python train.py --n_layer=12 --n_head=8 --n_kv_head=8 --norm_eps=1e-05 --rope_fraction=0.25 --extras=["capped logits"] --beta1=0.95
MLP neurons of a small language model. Each row is named by its layer, matrix (up: input weights; down: output weights) and neuron, and shows model dimensions 528-719. Each number is 500 + 25 x the weight over its row's rms, rounded and kept within 0 to 999. Numbers have three digits each.
Before each neuron's rows is what it responds to, as a language model described it from the Wikipedia text at the highest values.

Mid-word fragments after an initial consonant cluster (spr-ink, Sm-ol, shoem-ak), plus "of"/"and"/"includes" after durations, ages or counts.
L4.up1804:552504504506481524456492507490517484504475489532480534517486491450480490483482525488497498497533511500471505514536495480490486511465455496464493444466505525532447491496540518477511542521533500503470508454452522497516494532528490516464502504523503488541499523487512542568521454492528501505522518495501524506455493464523510518488495483537502512530511530490507489473470551512494494516470484511475480499537509479539492508498524485511557459485517492486497474477488492544490521487502516496482478477507505527502487530533452506505462510511543496478531493448489475526512504494549509516
L4.down1804:461480464460459494517565458514482515526485468468484484473513503454546487501510545497520498489460498494484481501485411494543454497453521514486481532536484524492537547495507479518479467550482469515522518488502492523507500487477540504527521526527511474503570506459527484482486524522534505453482509481462503478512505470485494508472509440533522467527493507537505512474518505480484489553497537487509522507489510539500478469502505517482455524466509489498497493500497546497497522520511523495498497497489512514488489526516502495526505500538523482499512556496491527492500532457485509520

Word-internal pieces, mostly j after a consonant in foreign names (L-j-ubinka, Og-n-j-en, Uj-j-ain, Ad-j-acent), plus pipe separators in wiki tables.
L2.up1581:479510497537493451494459492480495568511490485544523517532475509453485485507501501494519539495494529501506517447541499493556468536428503535498478462456512510495498512512478495515481509469511479534455470474485470489515506513489527465512542503493508477534495524521529489538511509507497492528500482506501456533463438499444512500502469464520506507496521477485530466494498493505480467504515464468494520449479468489462504482494481486480497519480523478511465527564505523486512489551532421501512491540522464516516488525507485521484513485531468490503460515542516475488517520520525518503
L2.down1581:492496518450500496482488520504503508524500484514507444433544508523478516545493485503539534457504447507542539477492462522483487491496523513486507490507493537463456526551489503475505453483491478521530453469501517506507511503493511542501464512544517480461508540463487498495506554515515495507487561532452507521483523551451512501446513448525486481513502510533489481479543488525467505481530554503513489477466536508535488484472507491494510510493476470503502494511509469522470498532499472502514518497523459468497506485514498516485504510511502518480523474465445491497505508519507475481

Short subword pieces inside proper names split into several tokens, often just after a first chunk like Ter, Tar, Gar: Ter-i, Lor-o, Gar-za.
L2.up1614:493486517469522519486470522537472531480499476521503488465506501514477492501506497492516473514514512499506486526533507494507516519526490512500523467492543485537495527467564492485489473495507549554541469521490497493456504527480497505475538495500516506522528492486544467508531493497500515499566491497494520521518441484452445572517513482482531487495541537507492492524540505519517496506519476493456525486491507485510526468496542493553502481483559515477449472516523460490459534550473501465467502494520511504527506518531486475541496525518516466482490494489451508447508512505508523522
L2.down1614:482499538492500461497493553533455459549515514516494520560483518490529523502528481554478470482511521523461486499507506531508464499539464492455519491497469495513487497520482529500496515477453493515483445487488525508511459465505516510497507494465503517488490493451481508510477504518511491478511549479508531537468475560495502474510519565457473495482495523525471505467493502481496513505496459535520477521489497521488462517522530521503497530438537510490476499469517483525497510501534478492513484492487487491519517519543501558478519511506478498508465497499504468500501532476527512481

Final piece of multiword field labels in infobox-style lists, often with the colon (Time zone:, Home stadium:, Highest ranking:), plus weaker mid-word fragments like acy, odes.
L2.up1878:522534470482489481505473541557481488524561490499469471514500496524496502544487499483529480495494499516500482523529530475481473546466518532543460495518490528477543495501503521558492501468518488531513514515543539505471523449507512483498470495506530522537572456497513482524486511453523480510475535474495497476487470494499478515477491486529512513523507508561474500466537490481484492485494548453491496542473492487500514513510496515458534477507522522472488471502494519454526478536496518489499477491499514492489541528489456528499502486493494524506477491482501499506515481472543524487
L2.down1878:482538470463478510500469484466490490503464513503519502515471522559546437485493513496504474493528469449489510474508429531491492496464502489443508501537496486498471529476518472481494483489484480543494465503515510439544571506526516499533516537501483496494488546529474498515527501485488467491498467450480479479510504500492518486512512483501508495487527523505497468499507504495465476539492517542482517483490494486494536485491497496460531491519462523516528476451508496490496507489514531527592559534486492471511499541492501494546486475549497519496516492455468503480455497481550523490

Word pieces in the middle of rare proper nouns, mostly foreign place names and surnames, e.g. U-pton, Vor-on-in, Ponte-ved-ra, Born-e-o; occasionally table cells or headings.
L4.up1030:543490490469490505462484534492474491511498515486520532480479533492502523503533469536466479496560505489513481511556514465509477469507482467524497466531513472535511501509497484506498496568462445550483503532503510474510541519495482549458471458478545470490489488526501512514529465523545511496461476522459497526458528513460465504523484514512531514498490517450499518456508517537486527530505463482560472525501535536491521554539529466482517495552555510494534484501492509490503508543517472486441516502541518491522465523482501489464480484519540521533474562476495506510493526484477490501
L4.down1030:483558472487484457513523483531486493495516483520481529477505454533497505464522492521503505510507485520498560504477486523556452500447486480551480506483506487523501511491523488478490500515519511540496505485505547524551491513488484493476468507492501521454509519484505490500473492515512524479537494512460479495529501487557502519533526545486492475513487531551454500552503510447505498488529511549487475522491476459469511509511524480493503494495472506520477506477501555491487481511519510500485528507577562521520482499513525499506495486533510506513460475522463512496499494515464455492

Main verb or linking preposition right after a person or organization name in biographical and company text, e.g. Aon acquired, Dunn is, Gladstone became.
L4.up1492:555461513535514536527501471503483486496475511509465481503487485520517456540469485512469515497519492530500491485499513495525509502526478523490488431501459513499485487501516506524501479489473511504484532523519478479456545475462491502483493506478528510499529514505492531487489513501482506479490510472499499490509489474466511536491470501480539501513543499527445458482442513509561453481476472525493554478510523498507474530516522541485538529525481502510472528483485513463543526505520514459466494491488507511543443515520488467464452516494466498479503504478502516432451521472524510468
L4.down1492:494517466536505522549503491507481542548557513479511463488504496493442505482512481510503476529550488494494476533515523483500462517487504524505513472501464523492507508497523507480503501471456524487509513497498491457478496484519544505510490493470454460491486464476524494523525512520521506494468519471489500483502514485481461554494506506505491476529517484510516516520498474466507463470472516523476478525511499491480468532461531451502517496468470508532521505509506528514458493513471526497488472477518494449469506505425504447459519510490516467484504494476517530507534513454494468577

Mostly "of" after nouns like sort, state, area, topic, and the article "a" before evaluative words (a frustrating, 'a little'); also scattered name fragments.
L2.up677:510514450493519535521481490538551489507474471507458513465513501504517494476489511472509506513506477475485548497502511503516474513547460501525473487509498506502456502525503545522516479501546478442510519490502472554470521525484552541539521545520465495478426498487497499508489451526483532494478510534504513486517489513523518481491465496512507474498488483530565478467499514496535510521481529498513496490493479489515537491505469494511491487542519491429441506498500471496498487487496496533515503474489471524479503522501537517488453511437524489515501517464502514521524519459510507456
L2.down677:469504485520472512526481476476536496490521519454494481494501491500479499495520518521494485463510462519508506470499502531481477469489485502508505497477461546497501522483535489542488498485482558521493450490480478501550521506487507535470534476486487479464545487502510465473495520499481459525525503492448520502517483504475534527485458492514489465514497526531538554514555527461527527470525526490502501502471493490498492490494551483501526480502500496512500518498471521502506472513501535531513532494493499495540486506466507508503523432486503491494449519498464512516473474449502497504

Mainly "the" after partitive phrases like "one of", "some of", "many of", before a superlative or ranking (one of the largest, best-known); weaker on possessive 's and on copulas like were, became, are.
L2.up1616:465454497490470465488500467508534523497534514478536463486519506497541509504480512491498476526517495495502542499498509472540461564511492518502531509470475495498492548494523546511502512476530516473511505507501540512489559495507491511477473542535546516522505496478489505495496523500506498513506458466462501501476504557459522547496494484513571518523513454508496495560524462536498494486503487498516476483512541504549474518492499517526519529493502521568477542494450498472516531503463470529546489497499523531499492463478510514513502504491526471461506533504511516538527490466500502461
L2.down1616:501519492501486532492487500451541465524507479473458506476483503504473489507519498488467479507520462489518460465473515499462490500494493504497521504518529440473549481478482517490540531471538527479505522481497498488551499487503501450507454482512483525467491512489504494521505463507492551460516487498508524518513485453529504511486493460489495466483527492497495463505512435497473500478483482452459520519529502465489520441489475498523521481462509494487506500480473494516476490489497525488513510474554582524510531477508539498484549510482527507480539490472505478491494493490486500489

Short word-piece tokens, often a vowel or a vowel plus a consonant, coming right after a word's opening letters and in the middle of splitting it, e.g. t-et-racyclic, St-ir, Frost-y, Tur-in.
L2.up158:516499505532485501500483510498521455554458542532512508527514515514464504509527456482515478532468524542500533522499471506527471486506456471489493520526514480492517490484522472453503522490520478489540514561505498490528500543516486517478516499516517502539514493529515515484503500485487491535546495519509470526527469490499531491513482462515542495490505468489523494473518426500509461498494488489535508508486494545434505481503456461444481516499525530492503474573556522511456492456488492487524534482537510477522516473479478539510463501466527516511533478521462534497542477439549473473
L2.down158:454500496524474500517494481488492480487517481508488499547477473471489475496466472476475468469487511505486476509522540464509505510505465541513482493511496505455492513503526500504498529511505493510489471470521502481469544525504490515510447467517482516490526486502457495505463522499456527517470516549518541513532485520481500520490485542488484486472478522475494510522487518517484477554490534522468491492468550452516519501502490520460520505472504507431500492471505507468470493526492563465429505539466515486503444482546490527494548478486511495457506486506488509492496490484490467515

Inner pieces of words split into several tokens, often doubled consonants, e.g. z-omb-ies, Pop-p-ies, je-opard-izing, cle-av-age; rarely whole words such as had or into.
L7.up1212:502537498494461496509484516456470449484493476482544509488489477522508495478535514530525507498498530457519499465520488523503499538491473518521487542481505438555486502522528431510524488475499512531496492525463510466514481551483507494473498519511487471508485492500499494526520514492492499486512453514526517497538477479487476486461491488486522501519490532502555461456486507516514510478529524472500526498520538494508498497469504502548503480475488505553464509511512468481496511442494448515522480477497517474515519513504465486505482475469518529485487457510526494506508514510508498510
L7.down1212:517493489502492482498499458497454466523493579555487493511484476513461446533508568504496464535512506505472487484491502497486502487477409493475476517462500477497536525508546456486524527521517484519493470491468522485505481500481481504462481527502497466515556453528479489513524471511481525461482506447506465525507544504500494518444468488540541499448509486551487487507521527524530537505501507517503542504472474504496495511491500519500503497453506489482495495478502463493533481485471434505492523462505455512517465478494457473490526462489540466456540476500483500490506462495472526542

Verbs of estimating, reporting or aiming that expect a following to/that/at (estimated, reported, seemed, aimed, peaking), plus the pipe after a date in sports-schedule tables.
L4.up2985:506479501496485555493525501505535471463524512499541478534482499500483509554486520509531480473466470523514495501522550513516421481454458488520463509494506497480473502526517510506503511478492524527489535527521523470509497523535488509519546500515552518471506498512494485520541524512455484512486505503502501467513508511499516439502479495489495491500492518495522538488543496501489499494518484490497494509477516530558492538498494485508503545493513489502495534529486502512515524521510483511498520495495447477474490493534494463554514500541495553531482496462488533484534498524554492497
L4.down2985:469438494486490530479501496504516500530514507535524502467483510495507498493493504514503546450525456460435563505485545489477491520480441528495491487498550548478482504536502493512532536553450516498488519519517483503503487465505485503520521542525504513498485509508510472494514481518503512516533513499490496479498503472492450479519482489466514508528497470512502483472494502475481535515496544517483486456511534538507476496448500487487501487496490501526455519514521489444508522527491474508522541467529496494489473507511525472507487490519538511493543484510469560513518479507496497482

Word starts about sports, mascots and leisure (Team, Masc-ot, Golf, water sports, Recreational, extracurricular, bathing), often as infobox or table field labels.
L7.up2194:510488467515510520526550494502502517535510481490483471477490486490468486503517458464493438533478546483493491522492512553550536545535509504500491496498529487484497496464502511515450500524493469479458475533470489500471482470509488511511494538550491472498482483531514489497454516473482490422513498476518515492537519554551528534502504484526500513512448513468540514492527532525471529522466514523517440494521505493444473478475495541548469521496509497509497530507519494528489533517554500502463462544535492513432490473526538531453452507473481575476549508538470493480435477456503496532
L7.down2194:503501448493533559489473521440543485508513460466483484518506488502528513521538517492488469528485510567547481540497435507501526535509517488481458513530553504471504523546473539502519525486526514519491511478472461497475496471475519502531482510508515489539446492518499461510543463516468506522486516498495477515508509495515516504504484494456485446479471497481517527443496516421490496499511530499501501517527492494493498497494505491485468487465460549449486465520503527495517538510534508495466486494528525501472539519503536527515510505540521500517520454476453494518482519508487505524

Short subword pieces right after a word's first letter or two, esp. after w/th, such as w-ind, w-id-th, th-y-roid, Sw-ig-ert.
L4.up1791:500530492469477549457556503518525506474477473506478528514504510461492459521515492531473485462482509508491561470476453515490466543580532477508540482521460512512489514514507529491489497445500480504485494497483498493504527508495475501464462541514441530513480480472439508504490511491490504455525446520486461496517499497448481511515510519486507511504487501492489545506467501493490510496547491491488498508489502492478494550487519541513528492545509491504455465514495479530463505513473535464513534450509530520526494538536484506477476502493514508477543452472503474489523490489509446468
L4.down1791:510526551487512513501548513502507514471500493517490509496488519486520502551466495509470507505483523472464515535545479513509492463485494454501539526497505491483492476502531514476518506524470478507555400484480520500509510538482520533534487465523446496471515469453507498521523513553456458491508509506465520530467465494520480515509510561468524478509502537487500490516504542491472499486489470514518498463532486511471487558478432479528553561492504477542524498506522528495533519508484524468502471461447506516495487506527473534522513496509534475528520502485475488487549494520513499480

First token of a new segment after a line break, colon, dash or table pipe, e.g. paragraph newlines, " A" after "Songs:", German "zum"/"Zur".
L4.up1073:468460492457537491521544456513467482525480496548516487528536474540516478481472532484511499552464472491541558514468466497486515524522568500506524526512501507497515559494500483456476507468506526507477499505509517474496500497489515516501525515507475500478496511523530482490526505496480491503563504519493534462501501489437526457475483485498492510467509524474529531481504534528491537459466522497521527511545523495550472490481492527507487475513479483484537479511518552483507506453439496480488477485504461487507446525516502492504470479527558514532507496545511503526500506497465535530
L4.down1073:500507475537509474530508536507496529504538498508518487521490504458496465509496531492496484502458474514547504521490498495543466521523540528507488498491554476505525558464468535513515512515500516494515489509477533513460468443522568488522520503525519425544480515511500480470508501494481493540485480507467489514516462479496483474510484467505498531478496479551470532523482466538482503558493514468484518483445502527508515482539534517475492496521495538492495501470466540513468471499437496558551506496477526526531445539467522531507509508507556503531451515494497505508496478541522495513

Short word pieces inside rare or foreign proper names and uncommon words, e.g. the h in Sesshū or Udhay, the in in Hermione or Le Guin, and the v in rendezvoused.
L2.up962:540515484467517498485488478537466520513496521497541519524518512500537503445463524469478504503497494471520481477512493496486522453513501506533462477449488505507503538467514472534515506508439538496516526520515519509515515512508510505491503489508508505558446544498477484531510454470514519525522470496493493511527508485496511515488494503550487480505464497466515460476472492525484483505487504454455553460499500531463485479486481472555511492502530520500484528519438488507475464504510477480482475501550496490528510507505502490537439479504492503496547482511515482486465510520503498511
L2.down962:477518457517489500484469521494472487518510520486520518506489485540480499488491486476495502544505446497498503512462432495522531489513488470521526512474528477442507516491494467562493478478463483500487536498509516469489481521481490488509491487485502508476487506489496499438491515488477522493482495468456500531529534463492547492485489492513523521494500494479495569547533491498478507500486489498482453548501479435502514485493535489484516481474485488514507523477489531507519485512525537498460544500545482483517486502502481491492511493489511557499508494494489517467479501455486504492

Gerund and -ing word endings in noun phrases and titles (Mourning, folding, bathing), plus function words inside titles, including German zum/Die and English and/the.
L7.up1666:518526510485503513532541498530533487457477519523471521535532495493512449536509462497528486521492511509487485542474475492524509529517518496511466528500493472506471486486531428539522527525488493505481489492505479500499493495495481484510504520525459493487505490473516513508511515475496507498457540489524501532459490497493474487522521501479489524491514500522510535548514483522490519498501554517509565476476470503464511546488535458463456520476514508489495481516460479514517478518559498465510459498519481495535496502547496486472440511500499496517511521527461499520447522532489488491
L7.down1666:504505473526523497475498486493511474466491517493484541498518498476503452516500514500501489499483467455481507538469517500489472535489501528510493497517486471500484497518504528521546503521540511506462474498503493464480489509516459495461504523505534477482500504491532508447517524557534537509531527541488483517499521437509487490499475492491477538495531473475452491546499552525522509522527541481497515497473493511508517529490521499449491504516440506521481493500516536497547505495485500521513440532462487465484492504521502523465518484525485510514489519495527461491518482510495546482

The main verb right after a sentence-initial proper-name subject, usually a surname, in biographies: has, was, expanded; also goal minutes after scorer names.
L2.up448:517472478502493484505495476477504500460479518524541471515479480481495535511489505497504513505495471520532500485533552486515497488495484449496514497502533502498468492495488507518498517545506513545536502528515522512511502488467491468465484530493483510476506519477487482476546462482496541517525486452529491491527471495491480501507510511515531548444490523490563513449499543479528477449493482487544550433522466503496510541528465515447516509453463503475447507483498517516500528495525546488518508469534488508476510496567488463503423457508525501461530500522490470467495520489466461484
L2.down448:480470536519496533499498471520488503502464492532489492525490504519514505476510540482520508505487544489509535546467546462492526511497488523507499495506532491514453472467506520489483487422496516517508506524514475489479539513496514479492501513527501540499495511492489459548430493530506540466503502485466485481476512495492492514472460490487522482514528523499486480449490467550515528527488486509481517487520497508545498485463518445552501506538462496508512532509484507488470491478522481500460513466482482487515528545523460512576473547532473516549523490498501505535492518499457487544

First word-pieces of field labels and section headings in structured text, such as Propulsion: or Religion in infobox dash lists, and Seeds or Books after ==; weaker on words mid-prose (Algeria, altar, equipment).
L4.up1321:500498481520503493498553488527485483525493452506472534512474494534469512465476500502506517561460503520542490503539471475457448523457510489479538543488468535506488479485504500510514515486475463473485510489497519475451501460513491494491517503483524515523505498509528515527460476473534516471561490490489507538488479505539452495508529500488512491498510500475482497545464507504528432473444522549510484526513503476515476482503474482554494502472526518511500462490543467496483527493507477465510502511477476509486491454460477539494490483443501506504531480460514514473518512530557513496
L4.down1321:484523496470452450516510494478477487481481521487519528453519515545488507462482486511499445493498518487507489517468498518457493535519512485476541502493470551494564534554498501552461469507460508490480512544545460463490485489465504478466510492477495476518507540513453490541519520512492527498527542480482462488477446480500472494489544521519489484536496497507534530474498480516487456498494520509437522493521495515502516513504468478495500499506477484503470513501513492472499482513533521526489504514494498478508460505527468472550492487447480470542495503517526527499462549472505483493

Two groups: word-internal pieces of names or rare words (Al-Khateeb, Charlie, cedar, jangly), and "the"/"is" after of, as or formerly.
L4.up1846:516468486479521478460502520481529479459522502510561497495522485510498492461490482487483493543519490485493483478519496497457502484454510496514492521468486486469528474482508485478454471492490484490511500523456520530535533520513511489529546489569477503497451492456483551511497470523497522554505478484475513479556506485513490477479504470521474484489479544557492500506497518500478499506504524470534528492519454503525511517439484492469500510505501487495518534474479470485474536501492480509530487512460481515504510536493460503492516550495521546480460474445515512465524457505493492526
L4.down1846:477501540455519525460522528469506482503521510523537494562528507533468485473577500514508523487543548551531511482461506512531538464511492489450568490511502517479497457536480506496511499464533536531540459436512500509540472474496499484490489504455466459541471504532483533485512476494505508505519468508492486492499491515491479501445526496492492450492523465557498470503473509522487513499487520488508516485506496490514493495520525468497493482523438532501530497502504490507507474485561500483502489513502522474488483463553502526480493499509528512541502511518504495511494489478495519497

Mainly "of" right after a number plus time or amount noun (months of training, years of age), plus pipes after table headers like Score.
L2.up1033:483526478487498512506481449524482495479478470513516540510525519480492487535558484494539499502511474559542538538465495467468491460489492525527513511543466468528475489540472525496488529503498526527531530476494475540511491483466493517472501544517498450533489487453495514491499487536535464534493532496513487492495511532553484538532477515521475468501495481492487508500506493465454486496494552532511516488472469536456484502512457528471484492461481532512508493487480509499511507472509497504479495484446495490493507508486538498488533506494492451560484501496550528496496488467532518476
L2.down1033:517505496489488490447478499494514501505539502509469520551482489501451498480480514487479504529466542510487448504529513534492490464510534483514452492501480510458540529522456521500497492511560478490490535472468499520536483538512497501482464531489505509481487495516488510544533529466509519481493534487505474469487512479482479528497525497535479477529448509506550516472520484488507471482510483484499505509508535489518543504462545466513477501518505528490557493510518510452531501464488521459470447492500516486492479468513521509511491495472459546526543496503498534579493495484519517495

Mostly "or" (also "and", "than", "as") joining two alternative words inside titles and phrases, e.g. Live Free or Die, rarer or new, buy or lease.
L7.up1692:503548511510480527509509510520558482487533521501469506490488484525512527469501481535489461514468556498495498484503508540518519455494516504513466481486493483523501533533503499527527498510483524515452560496479520532505532490489540481536527512444507501452488514531507501455525504529466455432489493483513514480497504468524513496532518496508514527486491487464487497507519516495471521575457499512464488488485515537486490446521541499482477465501513517483503495492484527444510516480515506464486531478503480495499510514523509530485482471519457525499572526541537499540468479474534467496
L7.down1692:469518534467504443517503539501519572514580518458548436505525510506572486482511506501481537524458462481512576496505530469539492496413552514549521534474511447489488488522514498471520487489543491517520527505456528505522520511520491474535528521487497446479494465523467465530469465526497482490469548431526503500476494531505468490501479494474487530452508512492490473491539537516480523496478505488477473479542481486469474477507508515532531501452517527498508496491498521487525513517493489532514533502516486470503516498445519515520524469507492477514519507542501467510509504484526526511

Middle pieces of rare or foreign words split into fragments (sign-all-ing, gend-arm-es, Tomi-ñ-o), plus short cell tokens right after pipes in sports and stat tables (3P%, September 2).
L4.up2102:487493545471524512548520487452504491493519483483483509457528468529491532488521533493500480517489498501499483534483483523522470497462504477486486532508510536498512505443526476464486524492483520484506497494513521512566537492526510503450466442509532484550449514547514492543472500476462512528508518488536475436478576456503454452467501507491529540499497519475483490470484476522456507466469492499478529493486490487473460456491517484543533500506517532519506486493495453516539538516481507538498427522505524475492484547503535526504457498467479522518519513475512487522487497496468543473
L4.down2102:477496488512522500489529503488465519531492510508510477501506516515519453501527531519468488535528501520483473481521503518539520499520469469558489453455504459480514491513485484512511535563452519539530513447470530523484539524473478559458496489517489530507509491532489512481529477490480491453473495514447476478515533518505486481515526506520499517454464513516521497484531485480476479502497476465498498512492475568547501515505504535527495465480494521496510538517514478526534487511485503544478509463497513491544531476530543505508505472503523507484486531500536473472495505488508461541

Copulas and role-introducing words right after a person subject in biographies, such as was in "he was elected", became the, was also, as.
L7.up1538:489518455527528479482511474470498513497493493484480510487472515561479478555480425496486507518476527523518497519508484483493499513508508519522468475542533505515485534526495479493529534510493490501492503508523479556513505470450507490533535546520534510454491536498492509471495502495488526458476463499447483532497472497460486465518447481508525536456497489486479486463473543509495537506469523494479512478505514483494524509468534487500501452471497525471504539489518514481460502501521487545508517495506471561488492502498496501460478513450513509464487490452496495502483521466499451459
L7.down1538:501484489520570500504525495505512524451526498462498477514554513522526490485554487504476541492515505512476482503510517497528489489476514463457541487497500508436500505498507481526523481510514527505517511486555480490502516455495518502513519444496484452502485534460486519463491488526474495474450497522502483508524470516530483479464478498487484439473499491480503434510501580472514473537525538460504549506497525468497499510497543490546477497496471494483460483509567533461493520516462464500493507467490519492485506501442500503463471512518504485490505488477457512513495499487505542525

Tokens just before an opponent or team name in sports tables and match text, like the pipe after a kickoff time, against, vs, at.
L7.up1119:452509482558463499497508485452458528479518503509590474504496505491504527517508488526540451551471545486516541493497496478524475496505507477513507519477486501489446506482480474466513530510513485495503538532498472533466545484475525514485490519502493503495521525471520481496476484530535497441518510501471503468472504515459480473524512554483491431487517512490490453510513498545476473496510460513510473503425499528528469463524508517493484488500509510537444505493491508515536495500506511524464482436485514524481484503508495484529448491500517441523476483507497541515484464498513472480
L7.down1119:527487503534470492462495463512519532498547514528474436518525527490488526533503445501499515521536479541487510551483530515496523485516480461458469506485555506504471519500551528492519488505521501537503508474537501519506499494466507535500515504505547536505512504478495514520478489507546526511507527511522533541501497493449469510503509524505507493478483463477494526492488537470478472519509462511468527475503474516541464514491557490498476508502521495508452466535478466479505547538496523514488509489499508519556525492519506487528465471501503527555502488462486517500491487481526519467

Mostly "the" after was, became, or one of, opening a superlative or ranking phrase such as the most, the youngest, the largest, the first; also appositive "the" naming a role.
L7.up486:480464492510504524488525493492515509483465539479505519460469506523457538508523506532494441471485541502519469479470490554482488497475502529505530481445479528516470550530515467525512531483517462494520506519525476504516487476461469552531502508529463469523520469488458504468507470479449547530566461530488501536479529472490505529521449509456514501450513461511491525511482482525543526506536517503519510437511503460543501546479486494557511505510537509532484506457487531486510441477488479490483524512511502509456514477477500531534512457506487522507486536521534475513503459466492484488
L7.down486:499543482487485487475512545501512513504501535469451489538479542526487524538464486526484504519525499500501461518499492496488470490485484501542533522551498514483548511473523497491477495466516511477485510488523522497504482476474505484503493469537468458486446500497474528479529501510449530503537478540536495473513433500546523461503525487488482484525513499532533488535433528484480513506533461474500490480512495484464500437471451534466482512500486514505497497519493491529489503516468524479509551500515515464513500521538528509500505515470513490497527483480518477471532512517500490495

Middle pieces of split words, often a vowel-led chunk after an opening consonant cluster, such as Tr-oub-le, z-omb-ies, M-emb-ranes, Győ-r, plus scattered whole words in tables and proper names.
L7.up1288:513512523488516461477501555523511495452482520496513496495511504538536542515554482463461487535507509527493529484534506527512486476490476561493505533522536486542506526447452512500487509484480483513461480542488486530492486515466484508507451482521490530478444514472525513483473488538422522461507507521519496492499502446526527534536518470487476503495496511460468532540484468481523505503471488466513516504486518474459460463493509505557494501471536510510500487540517521519486499523511483443534523493504523458486463474491538550521492500515483510506489506512523466517467506517509457480
L7.down1288:536508466497496442457473540448471473506480513455535528491514512520552500520561513505491519518513482459504473492511505503519482525528516484489493478549538523518495461499472530478508494511490482525505481539464425508539491520513488483489496493516532480481468514513538498542502513496463497491537483444514495506486510494501477508554517508514484463498480503512480486475483499483468476511455507499510513491497548481488488466474496524479522512493493571536519505505483491504465559508488481476529463519516498573481535512504537503492514541506477479530534501497527493475478482509528486532

Mostly " or" joining alternative names, terms or values (stone or flower, 7th or early 8th century), and "or"/"May"/"all" as word-start pieces (oratorio, oranges, Mayor).
L4.up1432:505501528488514471495486485516496524480499546493532476538505471518484495511457484508493483483491532500486489491480516490520492494503523476489505493473494512504485516560522485489526441505481532491472513471494513516481530492549522528469515554479468532499466489573538538473505482512518509483473519480503481503522501543498506493562514531511495512493527483446510479484524490446437507527469557498491513554495513515506503488505493505514490475503481530499513485457527478506511491524465515513515517445532484497515493487456497526494488504500503492462549529518549513504526474522511459498
L4.down1432:491541547554505501535479476500487469504521494474558501482459457517505468503524429455539477491468462468509470507490509532509524511458459530530483492513506532455502507534502556491513542512502513529469551511480520523503512498478539562509510527442483459511516450490491533493497487506501454526511521526456530480475493480471490482560441545535508535504496528523513545519513510514480546486455556484494440495518486474523545567549501492490528493496513521454526486535482508510462512478507491503493509485489530500502523479511497509497508515532519509512517510507468517515484490514542510471